{
  "norm": "rmsnorm",
  "norm_eps": 1e-05,
  "positions": "rope",
  "rope_base": 10000.0,
  "init": "normal",
  "init_std_qkv": 0.0377,
  "init_std_o": 0.0468,
  "init_std_up": 0.054,
  "lr": 0.00492,
  "grad_clip": 0.5,
  "decay_shape": "linear",
  "seq_len": 512,
  "steps": 8368,
  "dataset": "wikipedia_en"
}
MLP neurons of a small language model. Each row is named by its layer, matrix (up: input weights) and neuron, and shows model dimensions 0-191. Each number is 128 + 24 x the weight over its row's rms, rounded and kept within 0 to 255. Numbers have three digits each.
After each neuron's rows, "fires on" lists the tokens most often at its 100 highest values on Wikipedia text that the model never trained on. A number after a token or word is its count.

L2.up237:119156118103128171163111164113108108110089109121160123122142068115143123133120135111126179124124145176150127108116127145146126077099109104096169132134100073105154072153158115108146140121124111131131096132131134141103168108138095110125112140123075081064120116145089138108136147134113150157104087149102079102110153121082107167089096154154099118145097107126164100092103105120150150135138122135117121105121111135145148137098128114144109098162132137139116106131152103119157166130094146136175109121136125090112122107148131131154102144138121135118094170133125102132141080169153125124
fires on: "d" 25, "-" 18, "s" 16, " in" 10, "'" 9

L2.up123:135135142119163141158100121110092142078107120147137084139138130103141154144107120140145113179138130117163159093129162134116103139142138097194072132124101123116166105114094111126138121122121154150117113104153136138173147129106142132093184115120129101105146092132122060125157111103140124097146121152075166084142117100145144107118133130122106156095086148121104107133064115139121096119113145137096111101098164127103118146105116124174129160111098133132120156144115125173129145113105105113102119117084126176140131145123136119099111109140093089094109128125107159122135131118084144173
fires on: "." 73, "=" 7, ";" 5

L4.up581:131179164155082133168095153121133112155125170109164118122136139105125114127185110202087094116121130157155132083139112141157096081139094112142073144124142146111178147122150118112143116119106163135125147139086073135123141119106155181091103142126111099173098128127159119100153110114091137143146124116160144118093149125143103141161096136130125137124123146119073108166125167098149096096139117128136118134133126170139141106109131118134121143160167125115122085109111121135103116117129083120128105113112119138129141124112123112121097115152123158109123132073120121098155176129127131092
fires on: "ti" 48, "si" 7

L4.up438:101121143088115130139145122123090103086177129093114126124147121150134110107145131127123135142139130110163138130128135192098082125102148165131147134139133154131109102114069158139173112170117144133119137144151093095166058134106155092138114201132154143131138089148144127148111130101087121112115124090169094161098166138118139139116092144153085090101148146116108142110146122108148128157145104116141133145165150126135166139119113152161139116137130092128124111129160136122124129084147118132153085088145143169133101125112148141183138149131132138087125147159113145128107112107156133175
fires on: "," 43, " he" 13, " and" 7

L2.up589:126145117136125090155154119153130127173108136129115153101158121127123195104114118089084133122129146166092154114155159097127151137120127073137121113114135114172133104146105113128117122154136130171133135146122127160145155120116130098121085103118095138125150087096127124120131131160123162107093109113136127079105165123088143149092105126177127170149100092134160150149140122131169165142137147145140102141133129145131128141110153112099155084122105162128130150117169132113132143173163138106104132153128157086127128156142123082124115172079101115120047117126095098123123138138151116080
fires on: "\n\n" 31, "=" 10, "es" 9, "s" 7, ":" 6, " are" 6

L4.up329:143113124107129150140106160117127149087167130132118124114119119128158135109175110093146129128165142152155096155137135207076124144155115139130141117142111138131142119129168160097166134125133167142175168155100148110149162121138113114099131140125142118108110106145130170097125098114129118104146106111125148103100125158101130131150111178122086127147119157110145146155149131124162149116104155097130148173162080097160173152140122125149134112120125099146137160162156139125146134084145122125110112090140133110171145139132094126116160137089161063124112174172143136133099082130135108170
fires on: "," 75, " would" 4

L2.up181:119148119107128144144141098153122130094092173123131119136113124115076140096157134135063121078119112121122163148143155155142077124114112097114107138088124143147148084133137124106129132119125092113149127123126133141142129147093130130123122148119090104139125143152126129146136107176137089136137103140145148091099108112140108140151089121162126150090138085119081151102094138134137151166177149120145120103096151076111141110136128099190107118119136114098064133125103109083147120087091086114173145138156137142112129144134087148148108155132087089169144139094123127086105129139123128158
fires on: " at" 42, "=" 9, "st" 8, "'" 5, " a" 4

L4.up700:100085101080129099127082117117154076122155157113149115125120107126160132141098129149128177126150148093128141122136162124103146110123116124125111123095127138109181123114133115106149148116082120134155132139128110137168111133102174135118158132148099132126107142143149119133177064147172156081136090126116127102133099143112109140087132087150131148082105115090155122101128068149097125093134119094154120105129149123123109120080133139167121163101141098113117092146097131107090139121111111109132148154144128154104137134155122153149078136089131169118119127139130106100110168103078137162
fires on: "=" 66, " a" 8, " of" 5

L3.up247:166124165137155120122128154130139109131121159165154122164082111138111149106127169113093157134140173151147104099173112107068145121135154175106109101081187148099129146137157139172122111101043099113124128143133113117127128146115112114131156154113137134092118136157141161169099149131134142113094135127158141107112122136113128116131110141147126114164152132080115117142108122168138127127165121160155101179151101148136124150112144076132134142148125111084138094178113119132134143171123106122104141117123125161073131122153091105131107148099095125165112101133151135140118122150158131140
fires on: " |" 38, ";" 14

L4.up363:091098149148153148152095122160145145122126122140108147125117120172149126139134130134094113119126136111174135113161181122154128116125110150155091145123134081091114120121151109163155112161087144132093131180148086124070087158163111132133133142129088113137129101101174103141137142124142141123108129144152094164125092073111158142139097136168160114094132131119112125074145128109142107114165104139102158124121103142118112153081130147139132109168099085100161148141110134130159113137134118112115089124102145105160120162098120120131114109106089121143120133161147084108114142060108153133
fires on: "," 86

L4.up175:150097160154160131109115115133117151154152158156095099139102135156108115104130127108156096108140134108137077090145148118113113146120138133134071141136164140134136154094163185090152163089112157158140132183099130180145121101106121126147134082098152141095145113123132090114134071118164124134170127118101153123121084128093128117171131130165119129154117143126163157112134106135128109137156120127114114127131144081153082157130155128126116119117205104145140144117114156171126093134165137084105135132122157155151128140144100119102130104119180111127105126097116154137124110112099131145
fires on: " |" 27, "\n\n" 23, "I" 11, "." 7, "'" 7, "\n " 5

L2.up108:096120152072129125135123124123177176120184162118118080128152101142158129110098108143131148133125123148136158121124113130138095119135126091091163145128140124121099129125150110120130160127087137176102104118109132105111108112092126121094137142077129143179120112075134159094129141096120126128105105099109090156115132183114100123103146145132151115163109129114123144131152165140121097138123095119107137157133101175146116184125137139167113162146121165150141089123146160138142123116136078155183083107083112165084118130114129099129162141136124115091138101150099142143106140136120135166
fires on: "N" 38, "ta" 7, "igi" 5, "Y" 5, " El" 5, " Q" 5

L4.up637:124113100114143123119079114137108141159120113059117172127105136143121143134126151181159191130116129095121120156105086125139129141119105107112112120131095145114110085121153110141127146083139113149132189121119113111096116117150096125102095135134062154152112117120161095137094125143141106098127154118071154127140147121135152124156130124149152108119155140096113146119137151119122097153145145147097125140137093132113115139124129091097119141137172156136111086111097121139155163118142145146138130174120113108101071096127108150121124132151121083129132158126150159174063095137105171097
fires on: "." 21, "\n\n" 8, "ul" 8, "ham" 5, "qu" 4, " ." 4

L3.up287:096139093123138138102090130124107145133145069101114148156083093136165094106101150117150142127124179146163163097173170138099154092163133116109134115103163097157128132123158139140155148103129121082147150103121153158157171148168125107138136087158153156181146126130114154139118131116136153130089134139144123090117121116114153133133096105097118133123150121113127169164137125111137153114117082170099100147136136140125139156151097094140110112135134149117138135146098120110072108117140142121168090142116158118091103130159117095110101153132092166113131141173107131069156112138137123130
fires on: " |" 47, ";" 16, "ns" 7, "s" 4, "-" 4, " Team" 4

L3.up235:113136141111151106115066115150129140149106147109130103156106176123116103133085090127143138094168123118137108086094090087117109103134132128092104132122170152066141152065134133098125126128092136153107103133160163142089147111164160127130122161086125148174146133105099119142117109172147103160168150140129126158116106128105114153151135104150147112092141126105143131117105130144161131126130150162145110133154117130132170129156115144087101148166143121088098112151108114164113104105122130157148131097117138110113098127135110132147133142116130105138136090119065117137107104173120133061
fires on: "=" 23, "k" 16, "u" 14, "ch" 10, "ace" 4

L3.up129:083099133144125130145137140135190180131101131128140098146173141137135105156112162154111161158141143126157135103111113147111159113154174074115141154136114138101147130089142174150131102193099162115114128096171134130108136147160157159103139125121142176101109139120103080145114135153110114066124133145099093128128120114093143119140120089135098109116110150124098111098149118159109140167095122161108167128091135166150132155142164131121127125152164103091158135131149122107115124106099082160108118130114121130107144131145145148112139123119126117159142083085107114148104092130097136111
fires on: "'" 59, " as" 7, " res" 7, " was" 6, "=" 6, "k" 4

L3.up764:140162099151124146124110112132171170102139157153092130143129119148158084105160123106156148137140088119166105114126147143139144128152062134135100095193124110156140096132127159151152136114118137155176131158113130167152152151119131115112123127115143142137121116068119125170115102142179114140104080121141128131139112098165079136145141145112131128144157121123112098080113145107127111134094132122107161131148110165136148154166129111134121132135134139149121135117127127117150094139190180123147122118094113130117142108150112155136092134163127119134087093076102089160078158088163131137
fires on: ":" 29, "," 27, " as" 25, ";" 9

L4.up220:097149097143157147148080074123154170108112145127128116106119125166146109112118130155157120125098097124122141148141123122120131106153127154155141152118108088159109146117140158141098123138123140151060164125164115162128120152163122127099128103139160157079139122149147173152097130162105148143141130112159073139149083139108104161159107105130133117088097117126102126112133169141138125118149100123091136113154135185129120131091132123123118109137106129097162104155122151142116142120086122137104170102103116139143205112129107109105127086151109168122125090139179105105168105125110145129
fires on: "," 18, " and" 17, " show" 7, "-" 7, "\"" 6, " U" 5

L4.up538:089121174145124128161123123107154138094158134150139128157150151144130137138140155134102136163103109108171142105155093178190164101098102119142135132091143122156133094089118147137133106156116158123138150086153155135111176125124091087162139171124117091126084126093131123137129134122110145122165123074069121125109159148135138109118115114121045082089127149164121108124120116166159125099122107167137126103135120081085115139133155122165146162150108148166142126123118116110136106122085141135103121133139149151113129139110121127124125095133114102146110122163108134134150118088155118105
fires on: " as" 34, " by" 11, " after" 9, " with" 4

L2.up4:110159152162142095133170121110156143092161158130160103154119149133137121116107138133122122142116102124156104105182109147161169120093117135128103088147133122133108140125051134096144115142170145075127143110127118113124121125170116141128126140124137110089131079125110125121107106113110102176118131143129120130128124131094092112092102081137083085131087158094098095148145131169135120112120165107136095125146126163142121136154148138157083166176126158138120148136142108133150086109100133120098094094139114096109141122100138150128152092099153176154139114125080146135126112170100116113
fires on: " and" 52, " by" 13, " As" 7, " as" 6, "-" 4, ":" 4

L2.up194:131156167136171123114118138133123126143132160158127118099131149117136134119113128116099113107137152138163140129166164150116068133129124083069110122099168129057129174086131165113102127131079144142173091155091115125100127080139076112137130162125156110108141144155125118121139161081126137148113100106104139102136138123082115108113141174140118178126149110138106112133112158142148146133110108169120119123129121124145147103071136108104137159148161127115148153198105128149120126143140108159091120114109133115159114140128129151116115079138141112113134111109108177111134145132141093165
fires on: " |" 69, "." 17, "ip" 6

L3.up72:106102128103122120138144148144118138165091125108137147140109129145135166114146154131132133133187162158091173131110177157159147113158112118070091111142090147190133133124137127136133136130086103106131113126143118161147161154147132106103148115094161115132088133118120107147125119111140136117098123106156092131131139119167142136128081109136165127091206119164152129091118146096144120115122120125097130158137096163141163186128113150115136122145115124087176113093142123169117105161155160147116143142084100107094148135137086134124108145106148138105091158151122121085133131139099139130
fires on: ";" 58, "\n\n" 22, "\"" 6

L2.up154:187089139128110149133132149118105103121118131185142157125150075125163136138117120111133183153110128131115128132139121118114135147109108147122102113122125119147145134108114142162164102119103111144115139103135147167088150150137141120107123134113143158131126133076156127168133194097094178127133132116089098122143120129149100155113132128137127161117153095106114096114155118161169116135146153095123141127154098140145114131092124156154104145131117106106111114093131166148166146167141107190151129122099123120074170136152186109156099146131095118119123138179109145121128072122150070125
fires on: "'" 31, " |" 9, "d" 7, "n" 7, "t" 6, "f" 6

L3.up385:125091082113101108158108106148140134133102114152129100133127105121142095140098057125115175141188138113166142097102109182064120127132179137125155128145130111145120098148131119136134119130133163206146147094159148119110132104128121129117133129130143142121130090159110148153109107123124139137128138098165112112141145129107131125140120139145136152126138095100123148102157093163112134102109172135144142104148188124168119125122108096147118136111092120080128177090097120151145156097092090174129123117156140140159122126132090143176146119091109145147159155145135115142133148122159145138
fires on: " is" 23, "\n\n" 22, " =" 18, " was" 17, "See" 5, " (" 5

L8.up96:107136139158125139124145144154154155140097143133130117101126108119121116126137091132124104094171128097161163183182121124160137123113099121076135161107100137112161110081177130139168165149128185138151135132163116136122118147114126103123128112130100126094128119127105131075099103159146109102151113099129160081103164142116088092182163111153133126147113118177144114131096173071134132122136133141179119136111111118132149113103111107118164083104130136111131120172125120155103120090124144139087101118141097094137134087128112130134113113108131073086140147121122171141135127130132114137
fires on: " |" 52, ";" 16, "|" 5, " June" 4, " April" 4

L4.up324:114127118134115096150105074124125139116142134098128138138132151099129116132084141137160135167108144139150123124119162125132102167096133091103086143124123156105078096113156170103174156127126146118141154109144124122092075141166098109155116134114156137144144142143123116134129123122105119158108158109130117129155149124168127097152132112129151101094114150098120154109133120194137111120112185165185124115173155142115136130110092143148139154090095180095100115120061139151111138126132135144168126143134140151100084138163138125145159150123088120133139144140155141177084120164142097119
fires on: " of" 29, " (" 19, "\n\n" 16, "\n" 13

L3.up277:110136104115109071138076097172175166143141143128132146117139177111178145149137124134112134123094113165116116139106184134149085108132078122112091131115119148134138162091154138091105128136130125127070143129145174124136124139130105113105098088124149085119164098150125132180151143090113147083130109114114115115071175128099139111128139125128122157126139120158139109093150167143120121157085104151152116145155165124161127099119118096089129104134159110114118146128116099161089106117108134136089116140102137125131156133142087129114128152135080111164136115121138122108141121101165130106
fires on: "\n" 40, "." 20, ")" 8, " was" 8, " is" 7

L8.up702:126137123145157107153153169129145139133182140097132123121117108127167091131121096089155148131125100106126102103155128155135136130131147134139104098111118108135147124155069157176175114194146152112132103109146140145118156153132098085111128162123108133086129125142072126144135095114094131168134126095159113157088110122158130158104091114131123076153123157109117076068118135133133164144136114139123131117144142100131137112134143076156154139138103093095138065140132095115173116106163139138154139132115152102176094116136108112111147105098140108103154125140101131138133139106128124165
fires on: "," 100